python train.py --n_layer=8 --d_model=576 --n_head=9 --n_kv_head=1 --head_dim=64 --d_mlp=2304 --vocab_size=8192 --activation="swiglu" --norm="rmsnorm" --norm_place="pre" --norm_eps=1e-05 --positions="rope" --rope_base=10000.0 --rope_fraction=1.0 --qk_norm=false --attn_scale=0.125 --bias="none" --tie_embeddings=true --parallel_block=false --init="uniform" --init_std_qkv=0.0262 --init_std_o=0.0325 --init_std_up=0.0375 --init_std_down=0.0375 --optimizer="adam_hyperball" --lr=0.00752 --beta1=0.9 --weight_decay=0.0 --lr_head=0.00487 --grad_clip=1.0 --warmup_steps=214 --schedule="wsd" --decay_fraction=1.0 --decay_shape="linear" --final_lr_fraction=0.0 --batch_tokens=131072 --seq_len=512 --doc_mask=true --train_tokens=845900000 --steps=6454 --dataset="wikipedia_en"
MLP neurons of a small language model. Each row is named by its layer, matrix (down: output weights) and neuron, and shows model dimensions 256-319. Each number is 128 + 32 x the weight over its row's rms, rounded and kept within 0 to 255. A neuron's up and down rows have the sign that makes its largest values positive.
A block is one neuron, or neurons of one layer that tend to fire together. After each block is what it responds to, as a language model described it from the Wikipedia text at the highest values.

L4.down727 [223 152  96 136 110 135 145 136 117 126 115  77 112 154 130  83  96 155 118  78 124  86 109 147  75 155  98 147  85 204 113 115 136  65  77 178  99 166  85  99 105 178  57 186  91 147 143  94 120 102 151 161  79 164 138 111 168 139 143 126 110 166 192 139]
Responds to: Words before quantities. Words that come just before a number or amount, such as about, nearly, fewer than, minimum of, up to, 5 to, number.

L3.down292 [102 143  99 143 145 155  95 110 133 105 124 112 117 140 148 208 176 135 132  95 127 110 173 113 124  86 127 138 192 118 100 164 154 134  74 124 124 102 111  95  42 148 120 189 174 138 118 158 119 120 103  93  93 136 101 121 125  94 155  90 172  97 156 139]
L3.down321 [122 155 113 146 119 117 141 184 108 116 173 122 136 127 188  99  93 215  75 109 111 107 152 154 159 112 155 111 165 125 123 116 110 166  83 103  89 107 103  58 151 115 163 152  71 153 112 177  90 101 163 119 184 115 143 131  97 135 143 104 132  76 128 171]
L3.down373 [160 167  99 137 114 154 147 160 142 111 166 164 198 160 122 128 131 143  69 112 143  84 127  88 154 167 187 162 104  94 141 117 109 127  81 109 100 150 124 105  35  87 129 138  66 140 135  69 113 172 129 100  34 143 108 116 135 137 131 148  82  89 178 146]
L3.down382 [ 74 174 161 133 165  61  95 118 106 144 152 133 105 122 154 217 144 171 152 127 129  83 128 145 110 149 151  95 134 125 141 139 190  64 109  69  90  95 176  87 170 124 123 148  50 109  87 115 107 119 151 138 117  77  68 123 136 165  56 146 179  86 147 132]
L3.down614 [172  93 131 127  96 143 124 126  99  75 134 155  97 122 182 156  56 158 145  68 156  98 123 107 148 112  93 124 152 115 110  96 150 142 109 154  85 128 126 120 110 142 173  84 139 173 148 167  98 169 117 134 115 136 152 149 120  97 154 145 147 162  80  56]
L3.down704 [168 165 113 142  92 139 126 123 176 117 136  43 180 120  94  71 207 121 141 114 194 105 148  80 161 229 107 137 103 121 124 131 119 117 109 173 121 135 118 116 121 138 136 117 152 126 153 117 136  75 176 131 179 154 147 170  81  90  97 124 186 102 193 177]
L3.down780 [167  93 163 110 157 146 155 126 117 125 167 174 166 113 104 190 141 103  77 173 159  22 132  84 153  95 160 131  89 169  98 167 113 133 160 101  91 148 197 154 158 108 106 151 208 143 111 121 130  56 152 131  68 116  85 138 112 165  85 137 114  82 146 170]
L3.down785 [181 117 171 113 175 167 109 147 118 105 143  93 102 145 109  70 112 103 152 123 131 140 123 169 124 122  81 143  83 178 106 125 164 103  78 126 107 184 140 101 158 131 152  86 109 173 117  72 131 170 112 145 109 112 158 174 153 140 118 135 117 143  94 125]
L3.down896 [137 140 180  74 153 127 107  81 108  85  78 103 146 112 179  92 153 173  90 126 127 130 102 105 110 155 113 128  99 187 150 122  60 130 151 107 160 145  90 143  53 105 159 140 101 137  62 126  75 100 129  81 130 114 120 171  91 120 147 113 109  76 157 114]
L3.down990 [148 168  27 137 106 152 125 142 166 139 111 119 154  95 141 147  50 145 111 136  60 115 121 148 189  91  68 121  94 127 112 124  73 148  82 130 126 120 113 112 110 193 147 156 112 128 131 138 157  71 110 109 114 153  88 105 138 160 153  78 125 193 150 146]
L3.down1077 [147 123 122 117 186  65 167 134  95 167 121 129 164  93 125 116 148 115 148 130  64  92 131 151 144 132 125 194 127  78  90 119 107  73 135 151 155 218  55 130 113 124  89 113 101 142  57 120 128 168 132 119 127 107 133 131 133 165 179  58 128 156 136 110]
L3.down1128 [114 171  14 139 143 156  88 148 179 173 110 146 141 141 143  72 100 154 153 161 102 135  98  91 136 104 121 163 148 131  98 150 124 110  95 121  91 103 110 159  99 157  72  90 152  85 159 112 144  84 137 149  74 215 171  94 171 110 100 137  91  84 130 160]
L3.down1195 [154 216 135 156 144 128 129 117  72 148 134 102 134 127 187 153 117 116 180 118 161 143 100 163 134 105 162 142  99 175 131 139  93 183 101 166 128 102 107 140 159 146 188 149 143 165 158 137  92 103 120 207 126 115 150 144 105  87 166 102 171 145 104 119]
L3.down1237 [138 133  66 102 158 153 150 121 148  66 114 145 113 156  66 128 170 150 111 117 119  97  99 114 104  96 109 123 122 119 127 151 141 172 136  55 155 143 181 127  91 147  78 121 110 105 226 182  42 117 158 142   6  80  95 165  94  90 121  77 132 134  98 144]
L3.down1455 [156 150  77 135  88 138 138 122 122 122 149 146 212 121  97 189 145 122 124 151 129  93 194 131 141 195 117 145 102 142 155 198 140 145 119  94 180 101 153 111 121  99 141 113 109  99 185  89 128 144 113 125 121  99 109  75 116 104 101 161 151 129 166 153]
L3.down1988 [128 110 122 141 172 162 151  78 134 119 142  59  77 140 126  83 124 149 110 111 112 123 144 120 114 161  90 100 134 114 120  94 166  82 140 172 138  74 138 121 120 129  78 102 133 192 205  92 159  59 151 110 132 122 165 147 118 142 118 123 167  81 147 139]
Responds to: Year start in dates. The first digit of a year, or the space before it, right after a month or day, e.g. September 11, 2015, May 2007, in 2018.

L4.down1717 [ 97 157 113 141 103  77  98 119 151 131 157  89 135 148  55 138 125  90 180 123 129 141 102 204 126 134 148 106 178 170 103 126 114 136  83 115 151 101 117 129 127 116 142 135  45 140 186 135 106  91 104 107 174 121 151 130 136 125 117  75 117 164 143 135]
Responds to: Determiner-completing words after "the". Words right after "the" that set up what follows, mostly "following", also "same", "three", "of" after "rate"/"diameter", plus scattered word pieces.

L2.down1036 [107 167 141 126 152 146 153 136 123 101 145  85 109  97  81  54 174 151 124  98  65 146 159 148 136 134 140 127 148 152 137 211 120 125 122 164 150  99 136  68 181 176  81 155 145 167 134 109  91  98 174 148 126 106 149 120 101 110 145 147 118  90  46 135]
L2.down1168 [ 95 146 130 126 104 174 128 114  69 137 179  73 164  93 128 117  81 114  72 155 115 108 146 150 178 123 114 144 157 151 173 129 113 158 115 137 115 197 135 178 154 115 134  82 108 109 106  94 194 168 135 128  71 100 140 154 114 173 116  82 126 138 136 143]
L2.down1333 [159 146 122 160 166  83 160 123 135 150 147 121 112  87 138  69 135 130 100 124  91 143 132 114 127 173 165 128 139 123 108 162 179 127 114 138 163 140 150 138 101 122  93 187 139 117 110 136 125 182 138  91   0 144 123  78 108  83 103 148 160 112 190 104]
L2.down1424 [130 121 108 161 157 183 157 161  96 104  52 153 162 170  92 136 132 153 142 144  58 136  60 154 107 185 156 103 135 142 154 187 133 132 110 153 125 140  74 127  71 138  61 124 110 116 143 190 217 133 141 111  61 118 171  75 138  98 109 149 100 107  91 115]
Responds to: Subsection headers and taxonomy. Mostly fires on "===" opening a wiki subsection heading at line start, and on "family"/"subfamily" in species descriptions like "moth of the family"; also scattered word pieces.

L3.down238 [123 192  91 166  89 139 131 109  96  83 120 100  86 111 173 175 120 153 131  88 136 149 152  91 134 155 172  56 110 132 144  94 164 111 156 148 170 127 228 152 108 197 130 113  91  93 121 146 162 118 121 110 135 115 156 149 127 150  73  93 112 135  81 162]
L3.down335 [121 147  90 116   9  92 159 151  92 194 155 119  80  88 123 105 152  91 162  88 172 133 156 116 131 139 138 168 108 115 166 162  86 188 119 143  77 121 166 145 186  22 146 115 119 133 140 105 184 109 117 145  87 139 143 129 147 145 132 103 109 126 151 124]
L3.down479 [116 106 143  86  73 120 164 144 155 122 100 102 127 177 116 132 163 134 162  86  84 146 111 134  80  73 101 153  93  98 109  83 135 136 118 212 123 167  79 150 114 140 165 147 112  92  65 149 164 141 108 144 166 123 222 152 119 156  89  91 127 140 127 133]
L3.down531 [103 111 136  45 104  93 126 106 166 112  94 107 141 182 132 139 117 127 110 110  57  54  82  90 157 148 174 113  85 102 124 130  79 143 153 141 186 173  95 118 118 112 132 160  76  83  66 160 115  99 107 141 124 153  93  83 115 166 187 123 119 176 100 120]
L3.down772 [129 128 158 148 151 137  82 155  76 168 117 131 110  97 140 125 100 152 112 160 128 192 124 146 126 163  81 111 132 141  93 143 141  98 114 185  86 102 123 200 144 122  70 162 156 171 168 134 174 196 125 128 248  96 145 168 183 135 192 150 146 101  79 143]
L3.down950 [143 160 106 114 143  89 136 119 120 107 104 173 119 127  86 101 134 137 173 132 172 114 116 131 107 169 174 174 128 115  55 152 142 101 124 166 161  24 151  75 142 133 110 189 180  87 164 121 117 158 181 119 255 146 173 147 138 120 116 195 132 102 122 115]
L3.down1147 [143 105 124 103 178 108  94 105 124 168  68 138 131 123 141  80 151 150 143 126 142 108  94  99 101 145  43 120 108 105 140 138  60  71 139 121  89 153 127 133 113 105 151 129 143  96 149 121 120 139  92 109  87  63 116  95 143  95 132  93 118 101 128 116]
L3.down1245 [179 144  99  99 134 106 112 196 170 155 174 158  67 119 108  63 128 130  83 131 131 152 140 160  88 138 133  95 145 172 155 156  93 134 111 109 152 110  82  79 129 110 161  90  60 156 157 186 121 133 121 160 158 160 113 111 117  90 162 122  87 186  96 123]
L3.down1372 [106 179 176  94 175 110 118 153 115 159 138 148 150 146 106 152 135 137 197 174 103  75 153  90 152 133 123 180  80 128  95 159 125  98 140 143 190 180  93 103 163 126 167  76 145 148 123 157 116 142 114 140 238 107 101 113 104 135 147 141 126 117 168 118]
L3.down1495 [ 57 112 142 114 133  80 133 103 106 125 120 149 115 142  80 158 107 181 131 169  66  80  95 145  92 154 103 127 135 106 126 106 139  29 195 152 129  74 101 150  77 183 100 101  95 117 112 106 107 142 123 136  80 118 201  80 167 122 165 126 113 107  89  99]
L3.down1660 [131 208 138 185  96  90 138 169 114  97 116 190  72 166 123 165 141 191 111 130  79 152  75 128  99 144 153 144 148 138 105 146 166  87 118 129  78 125 116  79 106 195  83 108 126  95 140 135 149 114 131 173 126 139 190 172 101 136 128 168 129 111  91 156]
L3.down1736 [118 105 148 162 110 107 120 115  80 163 136 148 122 167 150 173 101  84 183 131 100  92 114 129 128 158 120 127 140 154 121 118 161 175 121  82 114 194 127 113  76 159 129 100 159  57 116 158 175 130 137  72  86 132  91 119 148 165 153 106 136  91 170 139]
L3.down1768 [131 123 147 210 138 167  82  75  84 142 113 186 171 102 157 119 151  84 157 102 115 105 124  53  94  70 190 134 136 146 192  82 128 139 156 103 171 168  95 172 164  89 129  78  90  96 169  95  92  51  90 157  83 151 158 144 161 139 151  50 169  67 152 151]
L3.down1780 [145 150  74 158  95 105  72 171 145 146 133 100  84 166 107 140 178 144 133  77 113 143 129 142 103  70 138 103 191  97 137 103 115 113 113 178  91  26  74  90  97 156 125 158 126  88 122 161 140 130 113 169 255 135 191 123  95 165  68 143 123 153 130  97]
L3.down2226 [187 159 113 105 137 154  78 147  74 158 111 138 170  98 141 165 102  95 185 111 104 147  90 154 148 140 139 109 110  90 158 127 189 173 108 139  75  55 127 129 123 118 111 202  82 128 158 188 118  95 108 146 255  66 140 135 136 126 157 208  90 122 132 110]
L3.down2241 [128 119 146 117  95 101 134  81 152  85 145 133 121 145 133 126 140  98  92  96 143 156 111 137  94 117 157 157 133 107 224 122 100 156 129 104 106 167 172 141 121 129  98 141 107  77 117 117 119 160 101 137   0  87 130 132 150 162 112 134 157  93 151 118]
Responds to: Preposition-like word starts. Prepositions and short function words, especially "over", often as the first piece of a compound or multiword phrase, e.g. overseas, overhauled, mid-1950s, as opposed.

L4.down2120 [127 167  76 103 130 150  74 176 170 133 166 100  90 123 157  86 177  96 249  98  84 167 126 156 132 140 103 135 166 175 196 145 132  95 108 106 128 193 169 125 122 123 113 161 109 126 153 148 149  61 140 121  80  94 165  80 119 125 103 102  94 108 179 126]
Responds to: Year first digit. The first digit of a four-digit year after a date or "in", as in 27 July 2026, in 2007, 1991, plus "United" in "United States".

L3.down14 [189 116 102  90 164 118  88 132 143 131 133 155 110 153  91  86 103 156 112  59 123 144 168 199 142 155 191 127 131 154 115 157 115 164 172 161 158 118 133 113 116  52 178 115 164 132 111 150 140 153  91  92 101 163 134 124 137 102 116 122 112 112 144 142]
L3.down72 [ 91 191 127 116 100 146 110  84 154 148 114  72  88  83 114  55  78 135 158 100 141  89 130  51 132 133 219 109 139 143  90 129 156 101 114 128 106 150 117 142 182 138 139  93  92 109 107 140 112 147 188 156 165 120 149  99 155 117  83 114 142 134 149 105]
L3.down254 [147  77  58  97 125 129 137 202 103 170  70  78 162  74  72 112  51 113 137 133 112 176 133 128 109 164 170  86 128  88 183 102 144  97 126 171 112 116  67 145 111  96  97 128 117 158 137 106 161 106 128 191 190 112 168 123 137 150 145 100  78 144  82  80]
L3.down288 [140 106 183 164 111  97 121 118  89 130 131 116  65 143 156  39 108 125 152 126 127 217 156 154 158  71 155 135  76 120  94  92 152 114 126 195 166 160  89 124  96 104 137 128 106  93 161 139 142 108 144 124 191 128 163 117 101 132 170 137 112 153 111 130]
L3.down570 [108 148  59 191 181 141 143 138 105 102 136 185 141 129  82 125 149 135 177  82 173 170 122 200  82 124 195 140 169  45  49 107 131 112 173 133 157 128 147 124 131 194 142 122 131 169 168 139 102 169 129 168  56  99 125 147 120 125 139  79 119 148  61 136]
L3.down598 [137  62 116 135 166 117  84 193 102 125  50 119  65 115 133 143 132 176 176  92 173 182 126 117  87 178 121 168 152  98 165 147 169 128 179 196 111  88 128 152 122 114  64 156 139 152 149 134 133 127  76 147 137 167 186 118 123 100 144 122 134 133 120 103]
L3.down890 [121 198 125 156 166 108 104 187 162 147 171 162 108 145  80 120 146  96 141  83 117 123  96 163 153 149 114 155 129  79 142 122  82 137 105  56 187 200 160 155 139 159 147 134 209 154 186 115 123 128 162 111  60 116 109 173 144 134 185  74 154 176 113  86]
L3.down991 [138 180  65 121 124 112 132 110  97 150 170 149 113 144 160  96 134 164 109 132 157 136  98 104  90 168  87 163 159 110 144 161 140  92 136 129 151 166 153 158  98  93 122 126 167  99  81 131 174 150 150 161 153 118 130 140 103 119 109 150  98  58 122 190]
L3.down1371 [ 90 165 138 146 121 113 102 134 161 129 134 109 132  78 128 120 213 117 112 184 103  60 140 140 129 161 195 120 116  77 161 119 104 101 109 138  52 146 175 108 101 134 129  96 163 123 149 145  62  60 128 102 189 134 158 147 148 131 103 118  88  91 109 221]
L3.down1454 [ 55  92  75 137  92 154 148 132  85 112  99 157 130 183 140  74 163 152 144  37  80  90 105 109  97 125  94  83 166  94 135 106 115 185 141 156 103 188 144 120 114 122 121 173 114 111 102 105 125 132 128 143 157 137 201 142  90 139 133 105 108 141  98 159]
L3.down1477 [156 206 143  85 112 157 102 145 150 133 132 130 137 170 108 153 174  66 123 120 108 123  70 116 113  76 137 107 143 163  97 148 132 166 128  86  55 102 149 131 161 123 132  93  87 189 158 118 158 146 116 129 128 131 143 146 164 132 102 171 123 137 139 103]
L3.down1612 [ 94 116 110 174 186 156 105 132  75 167 162 120  95 122 136 171 101 104  99 121 199 111 122 142 145  93 116 127 117  88 136  94 157 100 181 131 145 128  84 144 118 160  97 101 104 108 206 145 119  89 186 109  34  85 201  82 177 145 120  82 114 135 142 139]
L3.down1689 [201  77 167 121  71 137 121  85 110 170 127 140 134 116 115 139 110 116  99 129  72 166 148 124 124 158  99 152 122 125  55 111 157 118 145 123  93 168 108 190 142 173 129  72 105 168 122 139 154 144 148 128  27 139 144  88 113 133 163 129  85 104  76 129]
L3.down1723 [153 126 117 160 130  58 113 155 109 121 130 139 183 118  69 149  72 106  97 137 145 146 123 101 111 112 141 191 111 137 128  93 151 132 118 134 143  96  89  97 121 159 181 148  95  93 159 144  88 100 122 158  92 123 171 102 113 156 120  99  77 138 147 124]
L3.down1865 [108  84 137 111  85 118  69 153 111 180 143 128 177  59  96  97 105 103  80 113 106 137 205 113  99 187 143 168  59 149 126 171 214  93  87 159  70  89  93  75  94 124  67 130 134 159  80 124 158 158 165 144 147 160 151  47 132 104 175 178 123 157  38 130]
L3.down1882 [122 203 151 114 139 101 122 128 185 113 198 120 140 178 127 152 101 112  86  68 134 125 115 148  84 103  91 202 144 120 113 149 122 122 147 170 117  70 144 170 154 181 115 118 128 123 156 119 115 101 132 131 212 123 107 111 133 190 144 149 139 138 172 135]
Responds to: Connective phrase continuations. Function words right after a preposition inside set phrases: pronoun that (that of, in that), in terms of, in order, as such, in which; also word pieces after in-, as in in-sensitive.

L2.down160 [152 128 100 104 111 103 128  79  90 129 133 144 106 101 141 102 101  41 131  91 148  91 149 205 151 111 130 142 116 156 139 110 116 117 129  98 152  92 123 190 152 131 123 162 101 107  93 147 115  96 155 138  85  84  99 140 132  96 124  32  83 161 119 107]
L2.down260 [153 192 128 181  99 194 131 119 110 104 122 131 124 123 111 103  96 130  81 135 141  65  85 144 144 112 125 109 135  98  99 111 175 144 179 124 101   0 126 143 103 114 123 157  58 111 171 132 121 169  77 110 255 100 130 164 201 120  94 155 144 102 135 137]
L2.down1272 [154  77 117 147 152 112  92 142  84 140 149 182 141 192  94  91  86 127 140  79 154  96 141 128 176 123 142 180 137 121 108 135 144 171 147 159 130  74 129  89 114 135  99 151 117  73 127  74 155 151  61 183 255 143 162 134 147  97 100 189 169 111 184  84]
L2.down2060 [122 100  63 110 142 132 120 149  93 117 116 103 117 105  67 195  86 112 106 160 128 132 157 156 183  66 135 202 118 107 122  95 191 110 211 104 172 176 112 114 152  96 113 106 107 108 126 141 101 100 175 180 117 153 136 152 156 131 126 154 141 186 130 114]
Responds to: Relative and complement that/which. Clause-opening "that", "which" or "who" after a noun or verb, as in "an organization that continues", "episodes, which premiered", "demanded that"; also demonstrative "that".

L3.down46 [151 110 104 110  94 115  89 108 103 108  90 148 112 132 120  95  95 102 133  86 123 136  96 170 102  90 125 105 170  12 127  83 100 130 169 132  64 124 133 121 166 100 105 119  74 175 156 151 147 110 135  81 167  85  72 130 145 117 184 132 163 115 107 103]
L3.down51 [131 120 156 180 171 117 129 149 156  85 130 102  94 143 101 168 143 122 150 142 104 183 142 102 113 130 101 165 115  86 144 106 212 154 125 116 176 175 101  89 170 162 153  70 113 145 140 115 106 109 129 117 169 113 168 115 150 183 127 122  66 141  89 159]
L3.down62 [118 136 149 168 137  96 175  91  77 182  81  65 164 160 122 100 167 188 134 129 152 160 142 120 126 161 150 142  88 167 146 155 201  90 117 141 138 137  99 100 109 184 110  83 137 131 130 152 147 119 171 117 173  90 127 162 162 107 163 107 105 162  92 148]
L3.down64 [ 99 130 100 101 134 143  85 103 102 163 140 171 121 126  90 149  91 174 159 153 100 189 120 172 116 193 208 174 112 173 126 174 138 118 112 150 141 134 114 114 142 136  84  93 118 151 180 135  97 185 140 149 107 177 147 147 120 154 207 163 152 198 165 109]
L3.down265 [130 167 147 119 112 114 153 184 158  71 155  50 115 146 111 108 119  94 112 125 163 162 159 127 114 144 121 159 188 128  99  71  88 154 144 128  81  77 125  86 170 116 146 151 126 161 119  94 130 135 136 124 163  91 186  99 116  92 122 123  96 125 156 109]
L3.down410 [167  84  79 144 164 174 113 135  97 142 110 163 142 111 122  81 102 143 132 175 158  78 131 170 109  93 141 107 148 128  64 154 157 166 122 143  91 115 107 101 129 100 153 122  92 182 151  93 117  99 152  87 108 122 122 136  73 114 115 146 181 130 131 143]
L3.down564 [ 76 138 112 161 102 118 154 142 150 162  84 200 120 135  42 127 167  96 110 167 130 150 135 166 154 162  86 207 121 143 143 140 140 153  89 121 119 246  78 139 118 157 125 153 151 179 100 171 132 157  99  96  48 153  67 116 136 108 141  82 130 156 115 156]
L3.down781 [144 116 159 123  99  74 146  95  96 149  65 112 106  58  86  95 194 138  98 110  76 145 124 134 133 102 158 126 117 149 135 199  97 128 108 118 104  94 126 172 142  64 127 112 105 130  92 109 144 130 135 147 153 127 164 114  90 166 119 134 165 101  93 116]
L3.down959 [154  88 135 145  88  72 115 171  97 123 131 119 136 138 107 163  49  97 152 127  86 121 170 180 173 133 171 152 161 130 132  93 111 151 131 157 107  60 129 141 162 131 102 100 146 172 173 198 105 184 132 156 247 161 183 133  89 157 153 108 102  83 124  84]
L3.down1256 [100 138  55 119  75 108 115 154 102  72 107 148  81 107 119 127 136 121 150 148 159 162 216 163 122 115  88  93 115 144 100 124 144 160 135 138 143 123 121  97 105 102 122 100 137 144  87 151 111 109 103 163 237 157 126  97  72 173 134 119 190 154 122 110]
L3.down1374 [130 187 155 117  96 130 171 136  94 110 129  92 115 122 135  97 115  99 158 140 134 118 126 179 201 148 172 189 103 109  63 158 107 167 130 138  88 191 100  99  98  84 126 166 151 131 172  91 129 101 167 157  87 124 125 144  92 162 189  63 114 190 117  89]
L3.down1552 [139  97 135 161 105 144 128 134 193 108 208 122 145  74 185  97 192 130 133 100 149 144 111 149 121 119 113 150 102  79 152 134 154 150 156 146  99 162 144 185 151 158 115 153 127 118 140 128 138 148  94 162 172 146 104 114 166 116 170 107 113 180 152 144]
L3.down1630 [100 134 138 139  53  96 151 136  86 111 156 107 103 130 137 140 116 122 158 146 124 139  96 149 133 143  67 188 163 108 117 124 119 122 129 154 146 158 160 118  98 168  99 163 131 141 104 105 148 118 137  98  64 140 104 177  74 116 165  37 119 174 115 123]
L3.down1759 [140 105 111 112 154  68 125 100  91 123 115 113 138  93  61  92 173 148 141  95 180 115  93 139  74 200  94  85 164 117 128 142 135 100 133 178 131 209  57 104 149 136 172  82 114 151 119  74 145 115 135 131   0 151 121 138  86  95 172  68 117 124 119 107]
L3.down1775 [151 165 140 189 177 146  98 134 132 128 149 140 174 131 102  83 108 113 127 121 131 103  84 113  96 233 107 102 150  95 155 107 161 152  79 140 138 148  85 146 199 111 135 138 117  84 159 120 130 104 184 129  86 134 145 160 123 145 155 113 138 161 153 108]
L3.down1891 [186 149 126 127 119 156 127 179 140  76 226 116  90  78 163 103 146 117 105 138 121 120 181 167 113 116  98 108 127  88 117 142  64 150  69 107 132 237 173 119 110 142  95 126  82 135 108 125 111 113 169 123  12 139 146 115 159 150 120 139 114 149 109  69]
Responds to: Lead-ins to names and lists. Words that announce a coming name or list: family in taxonomy stubs, following after The, and headers like Team information or Score.

L4.down2084 [142 170 133 187 162  85  98 183  39  96 193 175 124 105 120 189 134 184 130 142  98 138  76 144 118 100 113 127 114 123 154 120 137 142  75 117 180  20  87 106 112 111 122 212 116 142 121  61 108 153 101  75 255 133 127 124 100 132 144 103 109 141 176 122]
Responds to: Demonstrative and quantifier determiners. Words like that, one, some, each after a preposition, especially "that" in comparisons (compared to that of, at that time), plus scattered mid-word fragments.

L2.down1480 [ 80  93 139 131 165 138 100 126 102 127 205 132 123  96 147 151  79 144 181 129 124 130 133 123 131  90 143 119 166  72 172 144 106  81  88 148 107 132 160 156 212 168 118 123 119 147 169 118 163 121  55 161 153 139 142 187 131  60 145 114  98  64 118  64]
L2.down1532 [119 140  77  83 111 104 168 117 111 154 103  86 144 139 155 122  92 179 116 127 124 104 133 155  98 160 170 133 128 139 133  58  80  95 119  58 172  86 158 150 190 147  66  99 109 190  89 125 120 105  79 121   0 157 132 183 174 128 136 133 113 189 123 125]
L2.down1645 [ 75 148 139 135  87  75 158 152 158  73 110 171 153 166 122 162 135 126 163  57 142 142 185 150 133  75 131 127 106  95  83 139 100 166 149 126 126 112  98 109 155 102 118 111 163 132 180  93  67 148  98 125  32 116  93 166 107 119  71 193  93 106 111 143]
L2.down2239 [ 72 133 185 136  94 166 136 195 142 123 132 133 148 152 135 134  66 119  81 118 176 117 124  83  76 114 106 121  76 176 172 144 102  93 114 149 156 125  90 146 105 180 122 104 115  92  96 125 115 166 165 171   0  95 149 136  96 141 205 120 130 116 100  92]
Responds to: Year leading digit. The first digit of a four-digit year, usually the 2 of 20xx, especially after a dash or space in date ranges (2009–2012, since 2018, mid-1977).

L2.down380 [ 95 115 135 171 152 166 104 159 132 120 118 158 139 157  97 162 183 173 142 134 107 102 105 100  89 126 106 157 195 148 139 113 107  99 135 161 157 166 104  90 121 108 181  57 114  87 169 101 154 179  98  96  79 161 214 132 141 134 145  95 120 144 163 127]
L2.down500 [ 90 134  92 103 132 109  88  99 159  91  64 142 153 162 161 123 132 121 139 103 132 141 184 140 115  79 147  79 136 130 163  92  62 159 110 182 106 145  98 109 119  84  92 166 102 118 159 104 194 142 130 140  79 134 127 113 188 147 138 104 195 108  92 202]
L2.down1357 [ 78 101 181 110 174 102  92 112 181  88  67 117 187 111  68 111 119 110  87 170 101 103 154 121 105 148  94 126 130 169 161 175  78 142 131 114 144 164 133 104 164 100  69 132 117 145 102 145 118 184 129 187 112 141 142 111 164 159 165 142 148 142 149 166]
L2.down1677 [ 95 133 133 151 139 103 125 155 137  72 133 133 160 131  64  99  44 104 100  87 112 146  87 163 156 120 128 126 175 146 148 172 156 193 146 149 118 202 104 107 138  94 159 133 169 115 154 125 146 120  90 107  15 135 175 129 115 176 102 108 113  99 177 110]
Responds to: Prepositions and the prefix over. Short prepositions and comparison words (at, over, as, than, up, around) opening a phrase after commas or at sentence start, and over- as a word prefix (overlap, overview).